MLP neurons of a small language model. Each row is named by its layer, matrix (up: input weights; down: output weights) and neuron, and shows model dimensions 0-191. Each number is 500 + 40 x the weight over its row's rms, rounded and kept within 0 to 999. Numbers have three digits each.
After each neuron's rows, "fires on" lists the tokens most often at its 100 highest values on Wikipedia text that the model never trained on; "fires in" lists the words (lower case) most often at its 100 highest values on Wikipedia text that the model never trained on. A number after a token or word is its count.

L9.up590:504507547490545494470557424420574516489449448479541533475539460492469512501490487521435518517456466530477476499466476519468548493514545486548510540482476513495415454438516493477457528534570511478473462473446552562490499518494494488535464532482485542566531465514515471416460579523480568495564472583502544511423562437468559488480536453481419538461475473446480453487502541530534489542484519501537506476427462594443553483540519509538510502523562490483537529449542520470445429509405563532515568497450510485474479458497583516532509531429492481595542492514458467449529568557500476513
L9.down590:496492477551473574488482537462510451486448471518505453492550492468471485532533530520567525497550523494496457502575488485507479547501568494503541465457519516500596464542431485503476489460495515467550529573523579482408500476532447471482509526457488450492547482508519519472519426486511470581492481507555461477537464590552477523417520510521556427476420552564499517432459574504522559535446495462484518579448597440493481545499500513436518519464492485571429503482406533475510506533565451539504495560500512493579467564529511486442492517511485532490481518419492529543525446451470486450
fires on: " a" 39, "ri" 16, "ce" 14, "ult" 7, "ey" 6
fires in: "a" 32, "succeeded" 9, "description" 8, "average" 4

L3.up502:481526468474446482439547458445509474484476511532467526509497434540452507472535471501483472474513527503530430503501569478468526519505484593457431434493452575596458461503423559433425407452516431548551534591453529502467522501522546592493525515490562525480541547509555483491538476515560535515488482503499510419542515457538523478511481536473529486506503517487492465472532523529475533505526524453510524453483525431451480542502593551529473527415460537468522462537474527441527544491466570534518504487498543512514501558577502438489471552548501378527502510462451496476499548454471459513
L3.down502:473548496459579546487509532469455548534506471437542486478417490542579493499434476493531548506504514490487553439522481494548510518532519580566507505500484423453461490489489558541529527494523461459452408509505612389471522506520495431488484588476510451482433446548549560508502493520535485478511507492522545543513568492482472504538533434519472548494483508492475462435508529494537512501424560508468458541455499473543483494470508541462507447539525543457521507474529467393482515486521427417472535500561510437523470438577479485470460552539464514492495599465493544475548550496476505457
fires on: " to" 37, "ell" 35, "ill" 14, "ould" 4, "ong" 4
fires in: "to" 36, "well" 22, "will" 6

L3.up707:426485541488499486494508568533546493433545431504517570434578514532470527544597500489484423464561490514512550580375464486538429540584497541433521547454498507642461496499509477462421481497468529493527486493429529460463490520521545496454506517532456501549480461546485502531478532480537538528490515508452497504498464543522537463539540516468484470502449483472504542531476500484491550549502514449446491502504437553584472503488514548488519452484517465563512468471453440502442533520464454597558497484501510443499488471508503499536427475504516480498509576496394525503505481542499551490
L3.down707:566511481510469503523485449446485537546466498508496445563424481497530483460444470489535621519439500452454453431581496491516537464429514482585458458569521496326557458474461557533561492531539460475480530539559496523547532475487464523543516483472526476487515563475522474460541478533450488493461469495537496529512514505429462579499479502495556529514553524538462498496485576506485458486472463543540509528472570489473515493523471443504446545503478502446491544514555514504550503464574550420520509512493518517479507529474536508408534524549504478500486442468599469473504512441493456532
fires on: " also" 41, " En" 13, " en" 11, " can" 7, " de" 6, " not" 6
fires in: "also" 41, "can" 6, "not" 4

L6.up851:490496476487522437511593491485493509524438463571567527589513518453522434460441469541469487484536533518544537512449467485522497509542518426447448460516524560528480589600502485472474488550464494456545488552490550528526541536528474425508446493515585458544484468487417475480478514456568479467552544506574562522487439491529521489526578494499499450533432502471466489486506527514503505441453556456519512369505517474510547543442466450462498550482471515571442443477460497518484472539460450528466441451559517483568499505467509469502508546492516470518491501457548520514481552476528586526
L6.down851:448525500535470515532484520483509471541487545440497519483536543473532478546571478450478487457533490521431512490500497630573526467506441506506537522480533477436463591506524515535458514459507484477524539467516480538456481501498531434550521525547537505480495409508563461463508476563524456526573486529494492422469548543549473524426478510410583473492530484467456459461459428454501513541548517566520594491463514500509457492589521512441405425480468572449551511467480454623511507505495509504492536509516510449569526511494546505461451491486482506493537480475487508492495422496468539440
fires on: " more" 20, " its" 18, "oth" 11, "ing" 8, "ose" 7, "an" 7
fires in: "more" 19, "its" 18, "both" 11, "including" 8, "those" 7, "than" 6

L4.up409:537516453486517505575486514605483573488491483587519491452453535495514531516531541513506515555550439481519488451556486436452457555507508548474529546478481463438484465420461535490521446443536504445496469466569510555512455506491530421438461470480534487554496575462464470438551519510538489502477470505526474494470564445580538515502493539417510567577557533561420489455496542541551503571522484508507425527449500493540507487513473469559526453519526499488536592497497487468447532505514439467477515510490508452511473455534465621539530484443529479472468457505514542506550509527548515437
L4.down409:466454551446437472504581613508476508606540457470533474468541542535526511430514481507483510481508470519450539486583518486523481498484472499458522529477453462540531445596566559503525495459460466512518477476500464468491534537474482496590396539448497532505424479452529512569521467479439477483544501463496551510477482571553554509473511482506481477532494465465519440498426528507445525451474529498522473517461534537527517540504474524523533536459455470505504514503519456552532552414512465536486486527556565511510462577505487591567479507551427486534493439433459473476463567449474493432
fires on: "orn" 58, " not" 7, "es" 5, " years" 5, "ate" 4, "ud" 4
fires in: "born" 57, "not" 7, "years" 5, "date" 4

L6.up441:464430509514410492510551433483463567567502493585520517510526520537549495437507422476452414512511491550452561475511508533423460548516583549467565492377462605453459422505459473471543432455519508532508478478509548493521448491474572421483464531505583493552538493493521495474533421533531468489465532489448489510529521441487501553485456509490507486587542517469529444447463489470545436519485507497524525488458506494468550549512529487459497525488538573495410500446458500519544511591477453571478503516511501520491508502486498484521504494566461542525460491471505525465484522496546487492
L6.down441:550526494496604460448454602557463459499452530480477468501523464472455490534480510512578522417521533452473480547488594470525466478504459477442412522506527465525455558494487505501484507484424520440505532503510458573420588435521501442536527513524439533461507489519516502510519463451512424462544512508490510511494495515508546466513468546529503481451486471493594564469509441463535537462456569526458444516582529490489470532534548498478488497491477536575554514474518485547505524440422527497510486579461482487470416521516511506514528516390505452468488441547557492564533521510530551512
fires on: "an" 24, "oth" 20, "om" 19, "are" 4, "ue" 4
fires in: "both" 20, "than" 8, "van" 7, "spanish" 6, "women" 5, "whom" 4

L7.up695:568481475582470487435534432456399499513552534524478475445529547494502531581455502437444553535454522448573486482480444479489558471553547575527500502451474498486610484569545516541555526500542523512544470498484489623508462494435489480388548506452428469497462487476467496503506500472541495553558512501478531518513491489466513464523484519504503503534497472440517445519519486469537521500473451584535495496473526426486533402497476518472484484483482473492510459513496530486567496542554509483522507568397492470458506534425520544498513492527454447557457495564540485499523554494553471462
L7.down695:554504516497503534543574533489487522481483423487598537542497468436488442523537492506519491431571517447494492436554474472504494521498468455446500562532466506570572531480458415510481377458485496547517530471467499540439537521469531558563452480434550521433431481613542452444555501510464506516515583499468531498495532462485425478531506485533473434486454485548493492468534492433505512479491539479462528460502557554505491595503497418563535456493499447545540457551519510491504523465524533521518510486465528555480460486523530423499490570516476492494495472510471469474453421512540505544
fires on: " where" 23, " when" 10, " and" 9, "hen" 6, " only" 5, "ough" 5
fires in: "where" 21, "when" 15, "and" 9, "only" 5, "although" 5

L6.up530:475487436574453624562545458500508478500575497472505473481447534476560527453523540499513553490483508500479473536547505473501517489480450522461546465568482455529521527555432549533433535509481549467415536480470514489456511454498459504500556482544518516517474513491461439465464502455445503526456560570475524558576499483504524491466553486534543551559565407521458468525482443452556549546522563450492558500488494523550547464567501504443525508491492464458456473478518476503558450401512563507552451506560520465432516479455500493529493574547502494462457495479486533547519592447468527454
L6.down530:465515414439475496490509484461466484444444543435559467474475425503486553540454459502465483475532509446504589512426555479507493487563488460524455538480526478516512485516568428463586451508565453558587447470445508575511515495484477571467480451466497494515546534513474505493501477482485505495566557454480518481505456532464402497484528546420471515509529520452510510568476558498443506509530497519532577483501583488504496545454562509506442538469461444543558500615485500504488505517516519516504398478525412519531503536516594501486549474476500534468469482575502500481526511517545539522
fires on: "il" 24, "id" 12, " cent" 11, "ican" 10, "ic" 5, " or" 4
fires in: "until" 21, "century" 10, "republican" 10, "cambridge" 5, "or" 4, "candidate" 4

L4.up163:459461539491461455567570501486451480514444463470547503519514521462478537510518520451540504487552511549427507465481490509510497513538495469497447455594516462504510442523523557525481492547447526536537483546408532593495506508467547574501546499541474486540442568577606483472515482517468544484527498493478555478478476543503494509584588567537454426478475438550496514430497457506560493522487477519523530477548490484509500519427462550502463479476450426427493499496493453492497413569418496524502456516488573476477474411405482530470432488497513474523521491520523546509543522569462497534
L4.down163:602603508521454403474495560485502598508492488569490503441553453492523490573488457576463513555487486499485500501465474515479603430484549521456469460496494539509540490467497504494513574472501468465494446490469560500494463581441550468540520554456523493441500493457484505551504479568567448520566476460528477520446489502509490585507484487493558439522463441521513434469541484529525521462487479516541460480522595524527441496466547489529493449522485465446453496467480512495497512496559523424495548572522472453425543473518499533564470497436485509551497548490412457512470509461552514498
fires on: "ly" 38, " only" 26, "ever" 12, " also" 10, "ely" 7
fires in: "only" 27, "never" 11, "also" 10, "originally" 8, "currently" 4

L3.up348:509497516530523500529525493447528500439486487527461515525468537430520549530448524546524437469533533616487477477584460533469461531478504536497513456518409437509489495503508495553572538451497582501490426501415504517491397560463483531496475553558475534501541412502498517550554507465560556459550466548472519524526564462510519506512500494566539445546497471450484530538457525520554565466506481397557434502486520524536525501514576498458484432530449455468410496487496566512544504540457445534514586504477423475482523512512489501472466525509484552473527553535435486533520518465485514459
L3.down348:535459427558453415478486550463530499509455492465499487477561534461522460463494474548512472577524474518492554443528451493535496444571565501536453442510534443459523506537426513486519484512556472446541449499508533528488526501496478499485571578422490463485434438455484496495532546539484461525459448469470488452443546596503483536541448542450546533482471541486484474506452426471503562546501447570528479538538543507504467504566571482484495518536551552539494509469526539490500514459542556489445515510519447498573548448536507419521481569505504470562475551464472420516477572515490448431
fires on: " to" 49, " also" 42, " which" 4
fires in: "to" 46, "also" 42, "which" 4

L3.up37:475508526513427520453528520421557465456464545534551531516516467519441560499427457492513588501438513483525426487567540481472520524513467504547498533473576524527516452487519508485474488501536467486529575531532476559491520491556528468537438523531489477539546453482517537471471534584504534467564489479571527588491506529477505584551507461471503547510478503531526458566492500477526545452499516534547458454476476451508488464514498439359519499462515466429549487475556535446455453526408586509501441495535418482561548530462512512431468494535556447472510447449486515476494459490514475530
L3.down37:544565487443436539463481431508486457494493543509521539498574517551490501562505524494577491443489464523520523520541566412525527479476568495585472475545511486510459449493549501526497461484499462501493473518518456426463526558515499433484461521465510548498569434464493508510527554534447513563538467496541489457509470478496490536549449492396494513487476533509614546371484462476541493552492511528524523443544498589509504495485485488493526520504501493486536463500517575483550473416407457499535540472523392468497480550446433522506488512433592529463465526535473513442488498483480496475
fires on: "eneral" 38, " under" 36, "old" 7, " for" 6
fires in: "general" 32, "under" 26, "hold" 5, "former" 5, "generally" 4

L7.up402:529530561558550562408534478400497484551523503498545494499497485500534455449434549480463517560477565478501492524424488486536479453565450466505473558437487528516531527530515609484531510487508545474557550537460528526466457471508520576538535530538470553537566445466430496451462544503509497415499540497470496561500511488543433570477442425550516415490458472447552523535547488512455521475519572557478477454426560490551470441477457478438482535534488490421480529532514513510496450482471505550503486499486513445549466488509464460484529498500575480533499546523523511485465438547475548534
L7.down402:442500511481578492516574493515543489577482501473490509491499459452468520543503491526553449509501439455529536540581509522543517556503448477515511529491484493447473541509507566423492460501466385548545536469503491547545466424472501430456520536559514522461548438513481528483561507517527438557549554482530586448508465539422500512542537491520574480545499441485429465525479504543544460530488443567553484443443543560519465513471573535438468511475415579461498521496462501506444452490511427497524537527515433501522474499480521517503448480490499514547441548462541522458459486563462453460
fires on: "iv" 26, "is" 22, "h" 11, " th" 8, " this" 7, " sec" 6
fires in: "this" 32, "those" 10, "civic" 8, "individual" 4

L6.up760:536501456496550512508522488580489533480529459501523501364503521523447503497460494532447501520539537556489498489537547503487476567558491438467518490483476487485486502445464565440564474536485452440552565478451513515531414558524430444535470491478499554493532431597435541518510545561526546520493560467516473472483525429455495510563444446514519455415522576563484446487602488490468477488538487527488531508510555539521503511528384471496454457511470519470484492478501514442506481539507530462479454456541588502421542486489548523492450459529443516511505467500515528448510569523481517529
L6.down760:461538485457474480480495543585493455491572513621524429476508468508459521498541501564509505451516470461490530539518473463498513549515468479486470447444470517501547492498455513503535544458596553511571477527520456435527404472500581497472478467481507531453480557489446607452509503556572522512519459513512419458472452528450467522547580501429513538493484501550495478511551522552501433451525497462495510472485466486477436511490502502510544489529461516511503469535557518478435575591505550465448514516479505475536467495495526531435435509536531471566473529571540432451448504443543506434
fires on: " has" 30, " can" 20, "pp" 13, " is" 11
fires in: "has" 30, "can" 18, "is" 9, "apps" 6, "total" 4

L4.up667:500478500444555439454512479435508487548497495495407478519469477471470514585459543479481464519527550481555511462468476542516463563517494496489454465499560560465569515386490469470499491488493446489507548459484523514536535498558488515499558547543372539532547509470501501530539585512590541491512547481510441559420520504547455529517449490541487535515488455490507478478508444444556531485545504545446429454539493562453373489477488537464525496501479476484520465402484528456475477514510482475545433517494472477457461500563541484487495551522528525522511483508533560465600539489448492554
L4.down667:464493478484467526512489505504530490464535484523459587501479588523490534536470519535525482478519569499471553467488558503512468588498438509456483524515467559507534462488517538529530486565546505515459475510498433566548459501454421548509499543485568425498499520589507465442491481501426483522426442508490483469502586449518563524494466510522507508525566415527522555490477475445554511577494583515515539536468414446526556497521482480514497467464590426490473445557461528455525446528521382514470435508490506534468482453511519453535535476451523544486534492508485488518490436453417517444
fires on: " was" 24, "ric" 15, " were" 10, " m" 8, " had" 7, "op" 7
fires in: "was" 24, "were" 10, "had" 7, "population" 7, "africa" 7, "african" 7

L4.up890:539556478506546492448562505488466458539572584489498525498520460443561432489478523536466458536519545443459583523463471467467462551516500467492400449535493518495487449501457417515494497554563468476455440507470517536453535517540562488459468535444454482563537545550483485527464479518555492506440570444483543537536498464511480464405435486511496525559528456493546478446559551531508529459453561530505512449490531504460459458445535546483405516550549427436466442461551566504419466548528489479486508504484505494555524474523537513498574538529493452497477489490463486497474520548463506441
L4.down890:488574524494512544487457458498512417468497552482533503492507578518468489481462548481566511491461524409453470603529483488550562489512502489518504522509455572572388551491481452506435472499466476488444545504470555500491499506497507539496510474596498447556524540530455555468458472460455505471435472463516504567458497523428513532506530558467493481610481537467486506467530495457471509490441480505551501569466469464529526527500504493469536495493567475573433469499485435561540485547436403493491526479504563516414569535488508479531555513502504444486455493444530491584532521471476532453
fires on: " of" 24, "rit" 23, " were" 9, " American" 8, " had" 7, " a" 6
fires in: "of" 24, "were" 9, "american" 8, "had" 7, "british" 6, "writer" 5

L3.up559:568445531499456515523515523518462450487504544452542544499560482465467462473452468439467499453528474502602592478505491516560482564563546476460435523515460486499481484501522497489556462520506549536521550437534531609529485499550508573471493515500481445581499490469489462516544529429533531490522541444471506458512520462529497465485532515456576456549458460469529512553484526520452548501495505462540549491496492475585480401468517561440529506560512459504559513614562506495536493486430441512521440496465475445480478420535454498478532506477454522456424486505469424487526488561534540525
L3.down559:474503469552542472401522498545526447435506439518535460563484525467515477382462545425507543468517437533524515557505437522547457498543513473486473483565571450524498512578571527487509521492514512485519575474564515476463495458501491532499495514590477429460571466483459491492522468490450525452510469544533509524482531498548460544484526418480509536566502426449478502477497504467534551519490428533510541458491502488544535507494413460453529455487488440526506573470581542514541517451482442483448472466477507511517531503561450562481558613480536479412525520460511474529497522494512541459
fires on: " its" 59, " their" 35, "'s" 5
fires in: "its" 57, "their" 35, "s" 5

L4.up274:408413568419562489528585521498489497527566413475509465489441456529470485550516490429478468483503472475428540484492513470484485511495588510519449537547456521500485541490521491489446506454460518525548470456496566525557508521491448557468461575533467465493452439460519457481484531486516482475598510564548507488560483521534534525474491489478484620511444420504499540469508553498502515499488529468443511448576502489516496517448408546532493467542537495491437517477509480500497474504508490498453489504523525485512494416507479504518494494472502398507571479590485574569525562455485557552
L4.down274:533586441530496521481451568495509473482529462534463543513491533530500506494520520466525533533552563492458500564457530503496551446452412482500524458513495532506525557416534471506507534603527563527421412489492440553534547509448525466573419458464440507460405524586550509501513517518482542493526516441445548501524479517482494509542469496494455538455526510522507469486500538507478530558433514511539495456467438550493506429499466467466458465469497505528468433560499525535541520586507446535484587531534533476480539492509454470563483539468564522489425528531465431449500460485451451548
fires on: " not" 44, "ess" 17, " only" 10, "ever" 7, " also" 5, " more" 4
fires in: "not" 31, "only" 10, "press" 5, "also" 5, "more" 4

L3.up386:469466471462486538557591542483553508547402524526556511533566497521521429549571487510512579465485564505507511517444533454524430585546480431473508502499484452510475512499462475482527511515555453477516430464408517505505497539474439529451513471535480573485529507519445516576525446452527493475572498419531507421532517521492508481506530437494474464427487518507465532556534554595433567473457463450508474475516464460487478441495481503507542536494510493479467501504470521480520439484523397461508521504551515476466545454495493527499422511574550502511559534516434543473565486457483460451
L3.down386:472454489474531456513508461460535530488504493522543515450509511518487570436434433418482540489489536551472570495513526518489559532459485519475489503439471474443524541547454553506480520517451480455537592532496499509482485557449511504449449501489547507471525463578465522512548441559530511507510521509463458408469518492550525565478533536479438517474415520578516524519547481573448497578551538421493514503509462520529489446479445489460456463556439552486433562498485497481541557516519483460442590528492484518494585537426576501503483547532504424510531458492441437479476580518474494459
fires on: " has" 31, " can" 23, " Ad" 18, " ad" 15, " have" 9, " also" 4
fires in: "has" 31, "can" 21, "adventure" 14, "have" 9, "also" 4

L3.up210:534503441541444553537540509551523503466489443510487534489460504480537476491515585496539466494413543499575409510542528475420459491500499457504494468547473518474465520577444554413476472521541472560497493513508531488460510532431516508437588469504481431477464521558527449460531484589605516472486479551518535550557571424469529464557439482469499426477504584468547508537455537496545533476490539507480497542536537429547472566491503526467540497467518542536433556433469501507501501493467460453516512485488461490532435550512508466449461497485498525530434487568489516467525492550553493453
L3.down210:534479545525531561480522516547552578549481463480532507447501483380478474551467495533518450527479479540551508461525438428460493535510500414502566479488522458526512505506509489512458527507509437570512514520485467522569532493504508585492462563469531441429493514601517515458450570494530477517545453477459485578524466502516505509565460451437552463535441554435561460521441446573538510438535481477424430485467557511528491510518534483468516465541483548542489499459500568516484497541479523464487502483496466565476485444532477487515420456477506454579473434535512438485507455548538541475
fires on: " that" 30, " who" 16, " wh" 11, " and" 11, " they" 8, " when" 6
fires in: "that" 30, "who" 16, "and" 11, "they" 8, "when" 6, "while" 6

L11.up80:516458445494551515500465501504497533371458525495503534408484581502495469508440425521451485550547520546483481436439460521566428445549501498444564521527543516479514507522465517546522553500462474486541541550432570542477439524439500516505502494507461476528519459567503431518504465562447451450530489541514487453518543531452580488526448477431486512535492536451551477581545527526463492482496514515485517410445489513503510481466471518527512464501502521480462563497511481518462413511528517535440547467520575514545484415516519495478469527510470442484425571483526565489537559564503449541
L11.down80:510506542481454520498529521482514510358538487496455513522500469500438508496453534530539498548512433535450541499575502484449513440515555476524478455565470503512531470511532526519511595479531494480543459487584504470514528480466566450539423518532444481492485461489418491448529489504512542544490551458518478518549478485473366411431523473507545510577474470542536476473486556477524464552543489490406506508462563503562512486474542536469505498494499463452538452544434465483502496551482528531487492551459511499472512556439479563509523524470524519505507454572530463521461467416556609509
fires on: " the" 45, " a" 40, "ial" 9
fires in: "the" 40, "a" 38, "initial" 4

L4.up544:441561523448583491559597538417482534500504508496462496527471520514567542538411426474544494557565484506515489516424586425462504569482517474535534498588498474471472585527540467568461485501468553466451497472521487481529487539526447474516548434465505455497468425486519468452454546521466468529473469522424497507466557425513477542469487487444478531560547511573513450505500490536576450509468529408460458541500492589526433572485495499498533538507510574495499514502498475532525482581496474568480509490469521452524530437522499502475527499544513501493469473491505438514491451496478483541
L4.down544:449547449603489494480479487514544452548487498505473563559462487583450517456522562458535524438515501520523515473537431542549510455489452470418433533463538524550561402494505483498589530529537519519545492539551518533453501507493506515506452479499440576547504552496513525552553466461482473532526473532536437516523463521540455498524556464551451501502505519442443514498467517429460561538437440514484558543469564413482544491583502480473475504448475519492487496524438526529523429450457450489508447474539457466469487518527452469505467500481503444482413582519534552540509557506522510544
fires on: " more" 29, " l" 10, " not" 7, " were" 7, " had" 6
fires in: "more" 28, "were" 7, "had" 6, "not" 5, "area" 5, "new" 4

L4.up311:504459555577448476506501543467538445540500495469437563510544544494454456502561451508444512492446474530442513445484535485529445589477492528419458464481505508515494513553462485478521503508570563544571481531453509546499519457522511534508499494597517502387566433450531525550532571558558457499480442473464545501542482450477502481467552535569479533420458449499516520511529524544530588491515502446408457466509492460478550510492548523511467519457488525519499513512456488427550499561524474537514509512469450567441489441523476492538524561515548535445434530502446492483492581492525514516
L4.down311:431529499482496494536487477509476499494518569518485452476543440461528470520442402512518440475566457505518513473490463496479515492524567531543534521557529501453457460530495500463455456497488478398487478534529544524481515531479490469490513521465594524554504585542538444555548384519476536492493489478458453468507458538517496497441480482508508517547563486441515464516454545558567460575494452572522438632446495555447525466490461520543423534497511517518465577479544529488458516473478489527530591485552531542500525444488483534426517434458496534543480562449473535495496454555503494507
fires on: "ould" 16, " would" 15, " to" 14, " not" 7, "ver" 6, "ult" 5
fires in: "would" 15, "to" 13, "could" 11, "several" 5, "which" 4, "not" 4

L4.up214:519462490471489594441595519424490525461508476557491529555478540454448471529467456541516464473425498538526535536465477485475486511536508583559476506516546541462479494484487479519459443543482525498514515500497519563511445527462550431495473496479508529403542463495559495510476477533490557478487505435546529581520444545457466503539563449432511528460597477388494507517486422539456506525481453489503449519537504493482513532519493470487486546478464504486524467487556504496547505561570472499463560458545520533566564481403508568445486546568504579500518443442522513568477493457535533517
L4.down214:457449519496475569446500504437494491436472520492469522514565504531485506538546418514510457468471443492442503539591521444556476491510518532496499446552557471468613480488428526517428460494472519524581519468497509480520496568472452536525504604489464549385531554531559511509467429504463443432517510505508487507558480505461475459559393463485500581495552488441590483500501454486446448517474492472465513491609477490507533533555510510577488452481437534472549530501528500501449534460499542514523516445541483532435535546481515565528521527488476523494480523520542511512502474474509483487
fires on: "ig" 61, "as" 19, " at" 12, "ir" 5
fires in: "original" 19, "at" 12, "originally" 7, "eastern" 6, "digital" 5, "indigenous" 4

L11.up680:465438531583445480445497556478576464443462565444439618505460454483506508462495489462490414439497484549548469453489491524513496542556466501521439537521611481507483511534503469485540516498559476432507524478510544448435508447500532453544521496508478515444578514478510521463502530444449441464543513508454509532458492461547558486499507480515538510549520502448557430452532452484442484486505553523532502420500565524518512489505485492500430454547566509544508553555456523437499532483566466532413506489559514472486483468486553500462447503571472424456483484543539511433509549506512499541
L11.down680:519510447449517470569484463466498478438485475541401484498558484489499500490488521462460477574442498462519522509544481508513431537537518563473497487552513558547512542547434507490497599474489535535545468488512530495485504494450485567447492485497487462528522473460477440481472482583538554519516577455492543481467536555437463513485526504465478466462565495560601486448447547448505498559488480536452477431511503513507510543483519404520544513466474492520459539465504444551434451482436527569544471434469484537469494557462526514565477452477615567432526503494458549548489453546522555519
fires on: "'s" 51, "ing" 8, " the" 5, "ed" 4
fires in: "s" 51, "the" 5

L3.up203:549509481545497512524502539499490500430540479497498536522467508419556498521469483534486493549487453511510516472465533450538510519430565504446529435414426511500498516547393508439505557543528515450463541529553507529521539463442484495500462510436480495493496456506547451470509497614517479494520544478516493527487474509491627565490585506526449406447461514543502577433477514463557582473480554507511541494483413437562520478523560492491490534453505467508457541502537515501453514514500478476495467415473557427588486504515494555427483510536501504564526444522467507487555494475501451485
L3.down203:535468503518547540487481407521472442491492558542515489504453523457529518513426468563520515559511482538502577474439465475541476504456613510475461480484504452507552482524442518491540501474516481532451443476491531427479491457499555555504500453536460541444573519493545472554477556558528508539534477486467496463453477520553488532465575569511486506439550596508484464507470504562560570490504514473563450479411435486542405481499571497519517493516492548436527496419488508521510491538481503442470521562538431512557539441588466478447487443517518485472520492516420480547471498499508542466
fires on: " who" 41, " they" 19, "l" 12, " that" 10, " has" 7
fires in: "who" 40, "they" 19, "that" 10, "has" 7

L10.up878:478491533454467548510510587475528489506472451524431546461562495485482553505540439486479546489466479517481535545481467526409469455565510529509501569566517509397471517495519554417503500445505433516446426468496481454501566529532461492536477409504415463457495466550575469477519472458481430479539524511566507511488456458470498571449518607464550565443472488464519431540511489476538524516462387484574459500556525538505447539474484417458527503460497504521464525473502505496510546466527463457508529542457535525512518513497503463511547492558546471481470532521552533548472533474501531553
L10.down878:442535522473500462523545487492490552445493515509502469581448472449489480485464525531484530480512509481521515510427538549590468593531444473472546502529519582499603473524370547493524443526492451544542476461511490475480476499482540482536472537452595480477476496522538526489473503487508460556579468522497456499453497530466501469524471496459479471397515491410481511480511538556583539458492564511545467560430462423582438514552541522515485448569440512467504541537507540504550483536541494535497491539516498506529552508484480490465480403429497508538495509420479502481477499513512424506
fires on: " be" 39, "en" 10, "ly" 9, " c" 9, "le" 7, "ow" 7
fires in: "be" 39, "phenomenology" 5, "largely" 4, "now" 4

L7.up497:442445453481483498528565479458502474500402471471484504448505532556421587474482539495514484515502551570548460516439534484461492495461419543522564507510506482435490550498493491558553525463476504484500540548531436521466470503496471512560500439467523496511468498451509517500420522458474504559479557538472548472437502429508504489480518514535545560485478496495474453438501497455473469467564473477407507465481463474551498479490611513495549490497603503507509479484426504580529558491478494476463502507536517496578529517542491509474492601467426502540596567570567548576513504523479496475
L7.down497:571466522443426560590485520542483438500508507512543496498537517466468460490500503546530426514458497448474477474613504595509526512507530421505502528548528465404472525478477480429519477560513502477535499502507460515527488480523562494547510450463472551500550427509504460527528509412567534498534538511543438515525500446503553530462537521536476530561539546490473515526432515553554507526456473459513569490514442454482501439456412537522474461442511522462472490456451486536487517499440454564486485595514442499480505485468540565509470460406512480453546517472579491497480502426480539472
fires on: " an" 19, "n" 17, "t" 13, "ver" 10, "e" 9, "te" 8
fires in: "committee" 16, "an" 13, "journalist" 9, "several" 7, "until" 6

L10.up586:512490492418491479445540517528472466554515499473483485538482446514427501445474567507394526465523504529417425520530556479501487413544517488526511587504445508468509502442402535451534482510528479491441428564501540525546512468518542498462517463478505480487515525511451426451504499571465463469474520511514517568561450452465510519491510510521481470550438593509530511529477535480574484395503505516582559478400471459490457495484529515537516448529481523506463487487501557459526478527478548493526439485556614497504534448547540570443543546483480501519537539490481499479550549488473489478
L10.down586:494486547523488514527542519499508467420424488444525568458389494453562516527469394485477524527498497479497545501456526552511477455438490472475472487486499456579537430434509516485551542510571535462570457483516490539488470437530498474555462488524525507478524555526475466535523550514522487511480557457413561510527461557506558495547429492428454544441488547454526391561532558453570497407434496481493454495515490518490440545528524512486462495535549507471530547512524538548512543498460496478606466513542498461566485530470487465457463540482446489447532508503527518494546474463509475536
fires on: "ell" 16, "il" 14, "ld" 10, "ince" 8, "ublic" 8, "c" 8
fires in: "well" 16, "until" 11, "since" 8, "old" 7, "public" 7, "long" 5

L3.up506:504489494504455582554506467447428461517493546504496515519455578430548515522523454475523494526457581487516615537533478421500423453568551492550506521501552487435515459533534485469484510518494512500477489468541513556476520508488488543495516487537459450516591450546486486551491488529478494530521554413513507472506519478448514521553571529587509482518523476446454479503547516545507482403544511474447505507453480487603496460547491403527548495460437501513549560498472548385551562497496508550487511448446484474471495501444527442481534493484512494539462432512490502514428477458556537531
L3.down506:503467509549493505460510517421493506455481483553467538512453474507514488524486490484499524596537493488439521521570487418555524453516505557455507478533439540397507483567485518523463466498508548536527550496491463470493462550415471412529524474476518493474553476544533492533494514467452546469466510499574453491513518473428449537555486541531455578498562408461493501464471494423510436548540408576513448528513474537480490505512514484530554546450510466472542533510541498496431531469450492523572590533506512551447467516485509547524538535610415522486519461500502439469492488515503544432
fires on: " at" 85
fires in: "at" 85